Weights of a small GPT-style language model, trained from scratch on English Wikipedia.
Training: a variant of Muon for these matrices, 1085M tokens, 8278 steps.
MLP neurons of a small language model. Each row is named by its layer, matrix (down: output weights) and neuron, and shows model dimensions 0-159. Each number is 128 + 24 x the weight over its row's rms, rounded and kept within 0 to 255. Numbers have three digits each.
A block is one neuron, or neurons of one layer that tend to fire together. After each block is what it responds to, as a language model described it from the Wikipedia text at the highest values.

L2.down1065:121146138108148121155128168124122127099143153097134118104079107162091139128158124124118051154118113102127128131091086088123134110132116137122134116089138122123137108111145130103108127193161122108105168110142155108112135096143065117107103106106144095155139125125138162112133125153111143135110123106172141111186162107127160122099093115142137142135164072139103133096151121115144101122133122136142159140112156130150111123148149103131096072113188156130133107117145151113114119151172102
Mid-word subword fragments

L2.down874:124118129095173120088146111156119159121110134141120125099168105104163141125149135100104096114147107108157137124096158083166157089104158165165148125119167144138124123083123108139116133162137091106159143092151156113110133146109100130118127121121161107158145134104116092137128175145124149103121141114151166118123122113102131084143112148137120124123142143108117155138112106143096097108151107073128133117113210115167071135091106126153144169097137087147122115116161147078093110100140130
Infobox field labels

L7.down24:166133143129113095182150135168136161156142082108122092138105163136101108158076148133131131137150142111126118146121109094146095104147093145130124154146134085148156157114114136132117103104111139095127137145133100171132100107136101150165093146168102105060132104117195137083103127124111118146122146090116109109104115072147184124082172158124121134153137129102130092144172149123132127099138093132129186116127160120125130130160146129160169117157131138156101093125147114083102124122124104
L7.down147:097088140127093209139137122150135151096137185125158133100104195141120094144120146124117111158155167143145100166115132133113116142126104138072085113117168163128119152129178116181120102174146161157140149130130127137157071155122124122130143092131115137127104104094100148129111169194149153094101130116111137092138120136142169129090142097089137131146139103127142143151092165139165117155146114136092116101075114128109148157118127104130146178137147124146139150132136149119098090144136112
L7.down237:114117129163096162149136164145140111147105140119108155162155138148107135123123163093112135075153134148146124149139121130128116180117121166159108127133155108129102139082143125133108105110128155135125193141139091102136136142111117119119139084128136122137093113134104121139135154107183107149101137164134162124156116146125112084132152127078057146152155132170062136080084119094157147156155151122139117120106131139171117116136131113159143130136097154160137089098114094103139134109144130
L7.down296:107159134112148132143128153138129163148139127117126156106135151144106143134141154151126131078142096155106151139124133154130146120146103112158163117108087106098142153097056125140121094185089147116082085132134112134078124127138136150153151155153131157120056107122142149129110117145132106137153142101122132130098106146161093092147152123144090133139152145173105106078147152130128124099117112148081156155113127133124088081141172133146138106142138159145131093138125099153146110132175123
L7.down331:104149110089158138105137136126146157126145141085161136107134134104116123139148136123117115124140171129137127137104115114150094113105149139081133136121134097105125142076120120138162088168140070139072095150103146118127133131167149160193096133155141164103086109132099118139147149230152114107180136112113125115129168134136115093101115162139091112155167107089136125098152167143105122104084170099100147119116139134112108123166140154155110131098122144106111119144091120115110160149109156
L7.down424:140133121121146172125129123105124135115150147120122115175124144117130132095076103075114171095146105144092133139125139082164131172122103137149155117080146152125120081144124079113054108108134113134094155138152108126095143123158119142150098152165150147160136127141104132137113135135191138162127120115109091105114111171165109145109112128147120160149133103154114154157126137107114113096131119113151176129090152118134143126153125133146117112075154121151122130147157129111130145142141119
L7.down449:104124154099082130145113157114141142145115137107109153161130131113153154105175176160114147167125140118164086100143171138101118130112133159160134088103115107136155090140118101133132106145110110065098128116149138118118110113141140154131128131121119136122128140105144155117131121127095127114114100131110118142120123118159077148131119126143113133128114150069147175158172117166087152147111144131127126085113091138127112128114147125138155132127166123131107110107151117155158181120134144
L7.down487:160136118121124107124137159132091091180098141163083138128124143167120134139132113156110113129174124119150150153151144119064144146153102152132108116131134144148153147127121137146148142104134155116137124119148147103103162133142133134074085131134134144169091111102117145147118106110070057128113120115158129094115118137141130124123088101167069090125139119075108139134081107131192114123186139142118136133142102111146095132149111149134141111148130145154059120179111105119131136102103153
L7.down727:127110138106112155138107115088126109139188099117116158102122114138121115104123169146095173114140160092123154149147105133136130153178070116132113132122118153111150094122172151121076150118133098116104142133153124178110101099115146146100107125096147155150156106150133146147136130153119135121101134102136118170140140104146204122145095138136181068128112111025111085165165144143137136118163109115136129145119159098130134100115151110119117099118143134129122138142129118146098132133124084
L7.down813:153120135153080130153096146138161133112108112131083132119087157148081125144130160108113182106144134095112156131168136107153168128136117153128155089123143152131107125157115127142107150113129119118092097104126137139109123105118122122165095124136130143099129120118085106107130105141123114161143164101132105091124114098151153135115130118115102156144124168102111160114112142123123148142133114125131135110139084091143138107120102127153099102114099115152117099138112170140103116132105107
L7.down821:128160135114104168126124187120116114135111128132135156095125092156086195121141096099135151137125091181116120123110130135126160103134151115085111138138104162125176171138107118138116208104109101098154126156110091123128115130149134116162165162121135124119134098128137119139142135158135098105128175122115121135127139129138088102155075113119112115128120156090123111123165166157161119184121108130076119110080123127133142129157125115156130124103168113142084084140138105120096170114131112
L7.down941:131110168104081093140140147157152119106135138111136137148162055132113138097112143091174158130143112076168089142094160152112155157161144127132135120138093113128136079110116086104171141156169124120088113109117142107115121115106125163131111119125143087109127156109172105168167124142141116111135113119133085137115126118159092138120107135143097109128124147155153142127128102118123097152108113145130134130185128175101136114157128126107066145143144073184089128160134128096143158117105132
L7.down1000:121123113148130146100137108123149139125111134108113139144173179119139188120099125080140139067118103119157063115104147074111143123079081127131140116134088161095082113098102079144134126113152137136122153128142127149139143139091138157175152147119135103157124134125149113142112130120171122133080130153107124097163146116160100119083132163167094138113139132119119112101114149121100096108130113090141149119133106107152115124116175132155153157149128153150141110139100100146125136103128173
L7.down1056:108103120109114131116131177153114116142137123155135148120093155087089134129092153122167174165125115090102112101133162122108096150132159136158146126140128103130143125110190122135122152105147120145168135152142143125136111150123153126134159171132122087138105152133145111129136143107162170130124113147140113110075122137168150132149090087100096137102115156116111107135144153140152119183134105165087156128133123135100083117096122092095124108117134116136146159086121171124150151105157137
L7.down1115:128123088138140103143105130133107131138113154094144114072131143139151170132137153118141120170146115121137130139090133135171114110142114154152185102124142126113106143129111125162122095133143157119145146116126106151156169101151170168167096122118157106126078168124082089157131111158146178104133087101154176118146133115097099128167135126145164109115104130087111147170098128102092148118112131111077149110147084136165160151098114155106130132091116163113109135124132073120147072105133082
L7.down1275:108118156152153132134126098106140109135132070137117126101133057090108167140144102144133128122110138105141152134122158157075176094112141142115094150120150137154085172166140169114119118158169148103157122132126159128097156132142120145121129099138081091133120169138144122158159129090075100117136148153145142121115132126149135133115121146130137134118142108094101137102112081157121086157138133156138059144124087140114112157163152150109119104122132133110119083150145108137112063105146124
Date year slot

L5.down124:149126181111087161137156101129092161192082124116141168097167085095159087146151141110125118124152125095102109131099098123150133138167158152120097114144106119119138166101129128144098124165184127153131142127123089123109112195153127111136162121099115077138117086110142137100116102125140135126139127116129149148130123111158122160135091148079150138136168178093090113146111129105107084104106085143104116112177133137177116153132138172155151149137163127108152148132115131152142126132113131
L5.down136:095109099124105098110111130114115139113113135136099102119108165163163116134126101115158100123126135199155127108109143155096150107140135147116138125155153121138087176105141148139121113145136119140084158077132141069170081162104130100138182136089146157134143140121162104105134092119152097157179139116117126130170140158118094158133152141133098103119130137135103130121156085123100095098157144131139130128153067107133149101127114144118117176137127157086108102141124109115127153129115162
L5.down293:140099089105172096144114071120149129127115100145132131119147113067055127129138159150156129139135127145134082138130124130152130103125155104112119114117128130120095102119133159113110122149090129131142100137092140185108158143202107144160145099123168065142156153124076131132102137150090114082134148134111164154123089141106100131102140138131110138131113097137190102109076181123142083124140148122125165129139132161139151101162157117145130148125107145103166138143149098131165136175137140
L5.down707:161146148126093099131067143107124141153112122187149132141124118118108172088133135137144151095147135096107138109070175122100108152156136121116122148126100138124087123069145136131140111122119133171092125130118120129111170129121132119130169110097131099143141100121156155133138090105093117112182128125139172137100128122156124129128142115122054128147128171118204146130138137170134182127098115119140134123104103135166102135110137162170107171158150129128075148104144071106121131118122141
Stats table cells

L7.down90:103122091063172175103093092109133107122162079127150099152115095136128119089145157138114149160145123110114112137129109137140144128141098098158122094116137147082141107136147049131138143122092128161172125106131130143119129135106135116121078109100149113102114141156158113116122136131160174121089173165113104109116156104151109093146130112168126160167099131084145108137162123102129130102160090119078138133148148109140141170114136135154092145139151147130153139165180181116110123117069118
L7.down101:168097125107171158132107122146110127126132128123108133082111152124133106115142141097131147105134162104160103148160161111170120141109123135154158091116117135162126144138137094136137101138111142120103126091094089120127101158094140123125138074145103103136105098110137139106126156177130122151112143160131130096154118110145143141126148117116107133126084135166155114131170184162111120099130131120116130145118131079148096119157131128108137134111106097150131139131141065112160119114146127
L7.down134:089181126146115083111138137153125151112100119121139152095162156136125135168109152164138084144142125155149077119150128142129163135137144120135123156112119099150154147105101145134089134096095131141133121164122085054131075136112129170167110133175139198127115129151130139119167108116158131125130133084129132149139124120117155121147139132127111131158121111111115133098094112095133113113132115165123158101123087172133138139179115099121130151124108137147098152113136119144106112144138066
L7.down144:147111142110117149143115134165078115131152128126132169115132158162063115144120135149134141116096095141124157107166127122124155146153097130166142164117106142149154153139148113148150164113186140118100102131138139082077099104186106133131101157131131107115153156135143125107136171106092113119103145116102069108128126159174110137117142120096111099138145115168145097141160162136162102105129098147146130155108132147121117115119091149141158151058146123127133118114145125119123102113107092
L7.down170:121129166114134127123118123104123157130118086127132149125128146161145111144086132120127165145136148128093088157109142111164141150109105138126143111127132118149156151073149134096138113168097123157135102071144146126136114217089169122091123137141093065097131141122156142119124092121126118131119144120134110128121162108137118161104162111117084136110141105094144159155097156112119105117131145086152107155111168142128122127156161134114157113097114139141149089186126133138165109128141126
L7.down171:083113115132130131076106136115121122198087144145131157118156162102148121121114117113117188141152132134168132143143145139112145120124131155091076135143149116110108141132130119111131131101133127101113162137110150132105106172108165168140127115122129133131099116099125141150130188137101083096114149103180128143144101089110095132090133107146122106106141136056149115086129099101131142138126078077114127099139125183154133177139149108107133096195134101147133098161151137098128106145115125
L7.down291:113123143108126152143160151158151158135167124117119152106130166137166087149108168117108154154155108122147142126115157154149103183156098102087102145074158098130134125093112143092146134120129084116112132113135164165090103134161124082147121071131099136144118128115113154139148110183124116169139112132124095153119110111140103106125113081139132105145095106121165161095160150177127120110132117154169140152118144123135162139129119128119158116129086166141143169148108078141131128157135122
L7.down335:152157130151137198113127099104108104143075112157121144114176137124145143138106117156161148115100109143142126144081137099128118130154067133117142116115125148099126129132126120117159112125101105149106105084119157125133143105139100141162130095146113118109116147123126164077134152135151142130159122085085087120130120131119128140122140076130129144122120100149151139120121154166168150119115085116111210143117177149123111099137120114095134111145090124124142114153151144092131145154121168
L7.down376:114136107075134100114120135129149142142117131123127145124117117095148155132100086098145143112146166106104138130104175145134084158138134152106122130107136109126173108117175127144129185173152125117078139167124138137148076135115143107159080148101176099118111128178141168110115167145166136169085153144093126152149134112119110130071146120138119209150100156113152169103121132142135138105122100084116131183103167114095124112108137181136119118139113103189142117151124136148134087119089100
L7.down378:097135156129075144110120135126118119134146149152166134097144118126080048110130142139172150140177119109105121117130177161119161147132125075183097121129134160146157091118169118160140101130135121135139146132147116137105139164111148128124080172074138127125124151167104118155121140130170177152076101109150126121123100178101116132142096182130126108129115123148174118158138173182124108136083151154112112132102136135142111124119155094060098113144103145100142140122142075129101118106120092
L7.down565:133086147142121143136169138174104167154154146123103114143126150143083115131103089110097111097129137123125107134131152126107128156136159140131135125145120098073108135112157150133156121142152145106164127118133157119126128145115099105116130083163159100132114134107127141106128132180098108145103122082124134135155100153126103139135095087127077110138101142153169110127081110142131124154087117138100087154180122114137138127156124103117149188119131146159117171125176155152092175103131118
L7.down672:162133141124135136070121155120129142113162074116114131129150158122137129111091139120130151143117095164124129079084159118139142170135085134102136110115149091153132149094155129154156120134124144148139149157110138153097098107128151156138148155114135111133149128131130149129117132152131112128179132053148080179106113141095133125139115140133103121127171127151173160157158180100125118137119141132137157138135129136137113123095155131081121125153134122102081115133078130117106115138066082
L7.down675:127129125080138110094103123079090117085086105133103117123168133130161108166119150120131099160161148145141126148105099148129144138169128120104112130148150144125129085162112109082102110151137132154172147117161117132116108148143168168165165077160139164162084145082085110122135121111144115120157095130156122152114099157098107156157096156140132146153142121139142158098142153119121101154119127166136108128138115115102163113108104165114153134136160109135112125111118119136172124117137147
L7.down752:103157114160113126142094143097097157162104113100123170126086057142149115116123151142129159154089148130113128123117148151127156124115118131141071116103145171101117136102111088137112090132122157170131147177137107106125161121156173167175151093140119126163090137131139143114146133131101132095102114117135137118148093122099103152100122118151121154144116152097107112074139128079085129130159133163114079127092127115136146121108125117060106141100149123138096121132151147146111138146173125
L7.down1062:122094126154100157079102105109111119145067129123109189151161127145148121073175108159142182111141142126151101108138111149111167141111127099129113127137132117080134136124153142129116119159113117125118119115149140146153140129143116119146109136114151128116119143131125091111138132103127082152104144136167123114117125166132158129101077097150127156147112109107129114062100152145100131175080126085160125142118086118126155139145122078135133135158127136103129106167191145184118162144109134
L7.down1162:139127089148131102127118162125125113192124136112131141113097114136099121135085143119123114064141149119126126159151158145163166110114133134124133122083145148100135111107095118126142066153136118132109104099114104164105152153105112120118102144103151153115108133097145154115122138163105137130128108116113135115108157123114117113149157113168093148147106155107106136154133117102097154138113123154133145149125092106165132140152174125134150130093152142140096140150151128143140087185128142
Mid-word fragments after h/ph/m

L5.down47:133086108111127125111141158119141153152117156114109116108110112112113125090153160163098138099142055129134104152129097102126100127147108129099121185101096094119135144151136142111127125148099191115124120126101112105130105151130107137163125125135176113134109179081135172079181116123078137128167154099126159152130136104176124129164124138111191109143170135076155141102113171140176114144141116157075118181186134113107100131137137143101136125143163175158143158120132125140139151141112104
L5.down839:079086140110140176176102101088146178139153125097132102051138142124119182149097104152146139101143152175147105155076141120127174132109128119097118113114094086097125133125099111133165113141147137107143137121150142133126146149142159144139182138072089123131118131111134117132119118109113121145086126101164097086118152140147135129131119125115129148173108099114151134137129089165141103149134074117161112100154150140111142148130158142168093180134111115135143141138142129140092160123125151
L5.down877:133172157150133115106137157146136138153119126129146115157126094131096138142097151105142144141131130108105132126119152148106138168080127144125091107109119127147113132094106110112159152176133113165136150135139107130126129091101150157106117072158100128146130145142127143131155110158108122179165114072150128114141143137133088136128140110130113160097116112128159138155093088118151130126130133087125092117068146134125086115143164139101132157097175121133116166107115114143129117126118107
L5.down1089:134175133118173104087120153144129145133131129136116122136087085101134096109158098111111110112134123100169090119135144107137141112145134139120127106142121114133150120191102110116113123162158119101175115157116103117162125120106090147128134125157137150145153146143154092135109095132126118122116101105165125115088133177104102104128077115076149143144108126082139134120104102143130067151196168161109122143173137148153161116162121104160126125152113157130161099087139104112157127089115147
Second word-piece fragments

L5.down1:168146115159118148129162173117110131116162123110137158101116127124093113154127153151130115128127087137147145106153150127158121125108149150104125088139101147136167123169130129143171158128118150094126081170138092098121117126150129098115155147078115124175134105128130075139124148150145095141139110109149130135131108128108157111086151109125109116143087131171138120088155142118113159107145151102127129121114131103109137091097150122153135086114121102125133146093113141152079149127128129
L5.down507:122143140109109142103124143185130104105109144093134152169118117140118158096101123147106121140167155160104107156103104137102126117135092111120131144090140129138123151151110140134154120115117150116138123153133117131067150157139140115147102135170087104142147130136123122133115153105119112083142084164097115140144107111091099111118125126125096132174129126131107141119146146159126119086093135085158150071147106102083161086151153120094150156133130152091140126137139095142090127167146130
L5.down582:124143077162145138119140156117125144138120134137101139176133121164112151143062139150181138103080135152142100157132136178144115134117084120154115099153139148127085132160111135095177111172153120167108122144127136148123132094134138134138127125136154162144117135162110119156067142127112121128083181114100131142110185125161119097156159132137115083070158173176106124160094086094162128137150101092127164097128114121142138117100087114134108162137145121161123112150110136183149123160117123
L5.down830:074104121146119154115118128132113104148121089122116132162174153101104093116123104128114111118167121134137170109119146129096120120123124131137112149135111154153137169147151114178130140100123117134102162147162140144138165121109112174166164108125149114168098112187168128141095145115153137178131092107137134143114080174127139124107132112087133094150117143117143130137144112134117133101110107079120083123097131119099114146116140113100144127098110138177127182131135148172107112114138080
Space after month names

L7.down52:166125085132101141122082113088101150121134114152172144100208107138143122194176124085107107151145150116166197093122106123123115136157184113138139135123091136083120142143103099147155119137159110141130089122161122109144119132141129161145136150120127115135162135149147146138137140134117123147145116123101103123128137133113128146139122117163105130110104110156125145119122141123159108116084131119151118074131168130145103114176082089154132108123133108170118132114121082176150148134086133
L7.down70:141118139132147147120152115114104125080120109087155137127105112129093123120142112153150168099156116141108167121150153140097147148116148149098112187150140137122125155115136130125122147147165121103129139139131117125142118112121111116112136113153130156098126096122115107154140101110119141117167096146089127088138147137099184168103108161080150096150135150116154117144124136111140123142145169139086129132134137101131100141161156145132120160100135142166149111107126107126157114072125149
L7.down203:108079114118175152135102135141131127168152136123124135131083120087130091126140175148091119096132162138138162114121126139132156137108065080150091121128107143126107125116134092139139138155158122132144105125089168151089084156101110146076115145177127123110150104131091148138124178108100124123134166123105116125123118113145171117143165139098089091115127139122148184171080171173118141109084115114108132096146177125099096091168140105161121153134154088157144157103147139137091148106122122
L7.down261:150156112182095137109141145116128112101132127109176150149124141191128099100105113165128129149108127107098097119082169110123124120118120150119145130111168104123142196141107185109128149142132130087096120105150215144145117126103114101141141071123156117106130111119100115123140138111131134140084135172096158096106096171154128108116125102124113145164154110153107130179118160143108107131139090095130127160110102151114149138145158117097098145183116100149166124086111126145187183165149122
L7.down391:143110129086114144107153137082129162139142134126103118103140130133157139118169106115122131148103111120131109122138116153111136140163120123093095175141117124146093144090145119155133149120142150158122179124123101184126148112097084129129125135102178175125128142107157109162145166147158139084120151118153150167108138128126109106167102119096129138158096100097108133099123164087131118099153129140180113133124143140108088086109127128158098142099108104150128143182154124143115090170114112
L7.down415:090098107136117111114128127142089127130119123131148147100164096139134118138131100094096157153122106193128104117110137152119162108120172135153128118112137162131158112124124152114084113115101138140132094121106113115145126138073141185106110159138150153146151117101126140105135148148104150105091100092113122114138127083097168124085109149103146110093159081101130134131162112133137094144127116077144107121126101201101164133085163139167143078143111152132125158137105146135127149109128130
L7.down419:158164125139135082094134125116116105098096163146110175129127135106119132135122150129126089165120126140155130093157093121140149113121113155145119169135148109122162139159094145118169131162124137152126108132110118099133165065081116150114104162135085144138124178135145106153108114107122074129162123164134141134170097126104109067108129138109154134143122142124092119106152089085144126116137094150159146122116091088105156158165108152113108120158121135152145117064115092100140141131135142
L7.down664:106098095123154135106125121139156117099126136158109122163159134071171183133126130113150142182135148119133138132102102102143112125112128131128149166144118138119105149119076139174146133144103134132155104135129154144183122105095146097067107106115127123076112123133145157133139077120094166092124143132120131114082168115173158119146113078101119135092135147189129163128116097145095103083118164095102143118170134126168137163139111125144106090152152139129146128142108143128167074143124177
L7.down692:145144097126152126111132143146098117116157163148158137127085135154114147124120145163123174129135111128095175128134124129161115118101120162101145152079103133146148169129102123137108154097097083116160060148108111120120133104133138122104148109115161146120186149118129173103135134161117106157137124128072135125122107099147154165149105161130136105133101132069147150064119150097158160121118142129118129107087132124140142170147153163139146139113127116139092156138129125141105138104121102
L7.down744:098143149150135102134122125090123076106160147112135137172132131096163132106134135117087132124108123139140121127110136112092149098094109161125170103120092157151105114159099120144151136064155166158145157139116095118109129104106139063110185127112142125146101122123113083114077111118112155134128107139134135087158156121115146161136161139134115171124116138136114162159152153118142126162114081099096129070116130099147127149143090148144139147148129119124089110170129112115150141135115132
L7.down951:189127133170100127116135135138130122131091105158116154121067115098102100136070131130159110125104136144159145153112122099126129117132084139140117121120104096139110061123133131104104124149135184114139157143102140124121104146163129127158125134140105127156128142131153143133100140106177127139176112123120151130119098130133149130146137114135132122165135146087144087089132128157088095138154074110089146148154151151171176151155164171099143125124134110181116158119117115141103148145077159
L7.down1002:173124120106087130153151132154103091144119164086129159143139125140113135111183154130131109132141116094133127116134132133106129102127108123163103168154208121113132098138110127154102123106128117125097120122128123169140175148096113121148160113159114144144127119119130154123091107113128118098127153150157127113146115133111125134127083084187130144132116160126123166109129127182094109138172146137100122135128107165115119090152129133120132105120121085167194151104167127099148059145171148
L7.down1022:136117110106148131112123124189136125137121116131128107103128122121110091108100134123118117107156119125075097127170142109136096136131156169092113185128124139147133120124136148119107137149118109170111115095146163148134143140136159146110200103163117147132133142092157117161125129173128167148141064114064131105124087124140177111152112109183149124135110114102152132084120113160134139108118104139156144123148155127131152113128182083121137071093139132110108205117111146131135093124088140
L7.down1212:136130109150127131136100134122097142135137110153140137132164146128116138144147149113106115106153140153126146097140100119129161136138111083136146087096105148144101169134137153141094089125084134111147143146120133119163102157136133147098128226112140133182138133175174124125118113131088158138101111096162134174107155127121066105126145142160100104080109149118112126126130151139073154100107133110107147155109108092132108137085140116130123065105141100104151098105122129141146132142119145
L7.down1223:137090141131114168126145107132132123115167149099119126120139165097137097168120139124087093146141122129167118120105065154159164117152078168135086104144129170121114133129130114135116125134111175097199144104138100106142138174123151127141109132116070117136155125112151099141130141106143124108116115137115109140151123103146140122169133112128123127118133159091116095165169111129127096190140103189128134158141121092111089107110115105150162102123115061125129133120145161142150128109104140
L7.down1228:106086096163092151151124143131109100123151147121120104173147146144145133125123129138124148165113105113052178130177131107109152120114138153131105103135167162088140152101103128125117123087089128148118074151101090123121160152126128107086143138144130163094112141105133144178119129119147137091149132097065130148175139162150130111110111139161132134118139151158139058133181160163112168133126159110164161140082114155125099131129167137110106138125177144158151119126090107095103115148153115
Boilerplate table/infobox tokens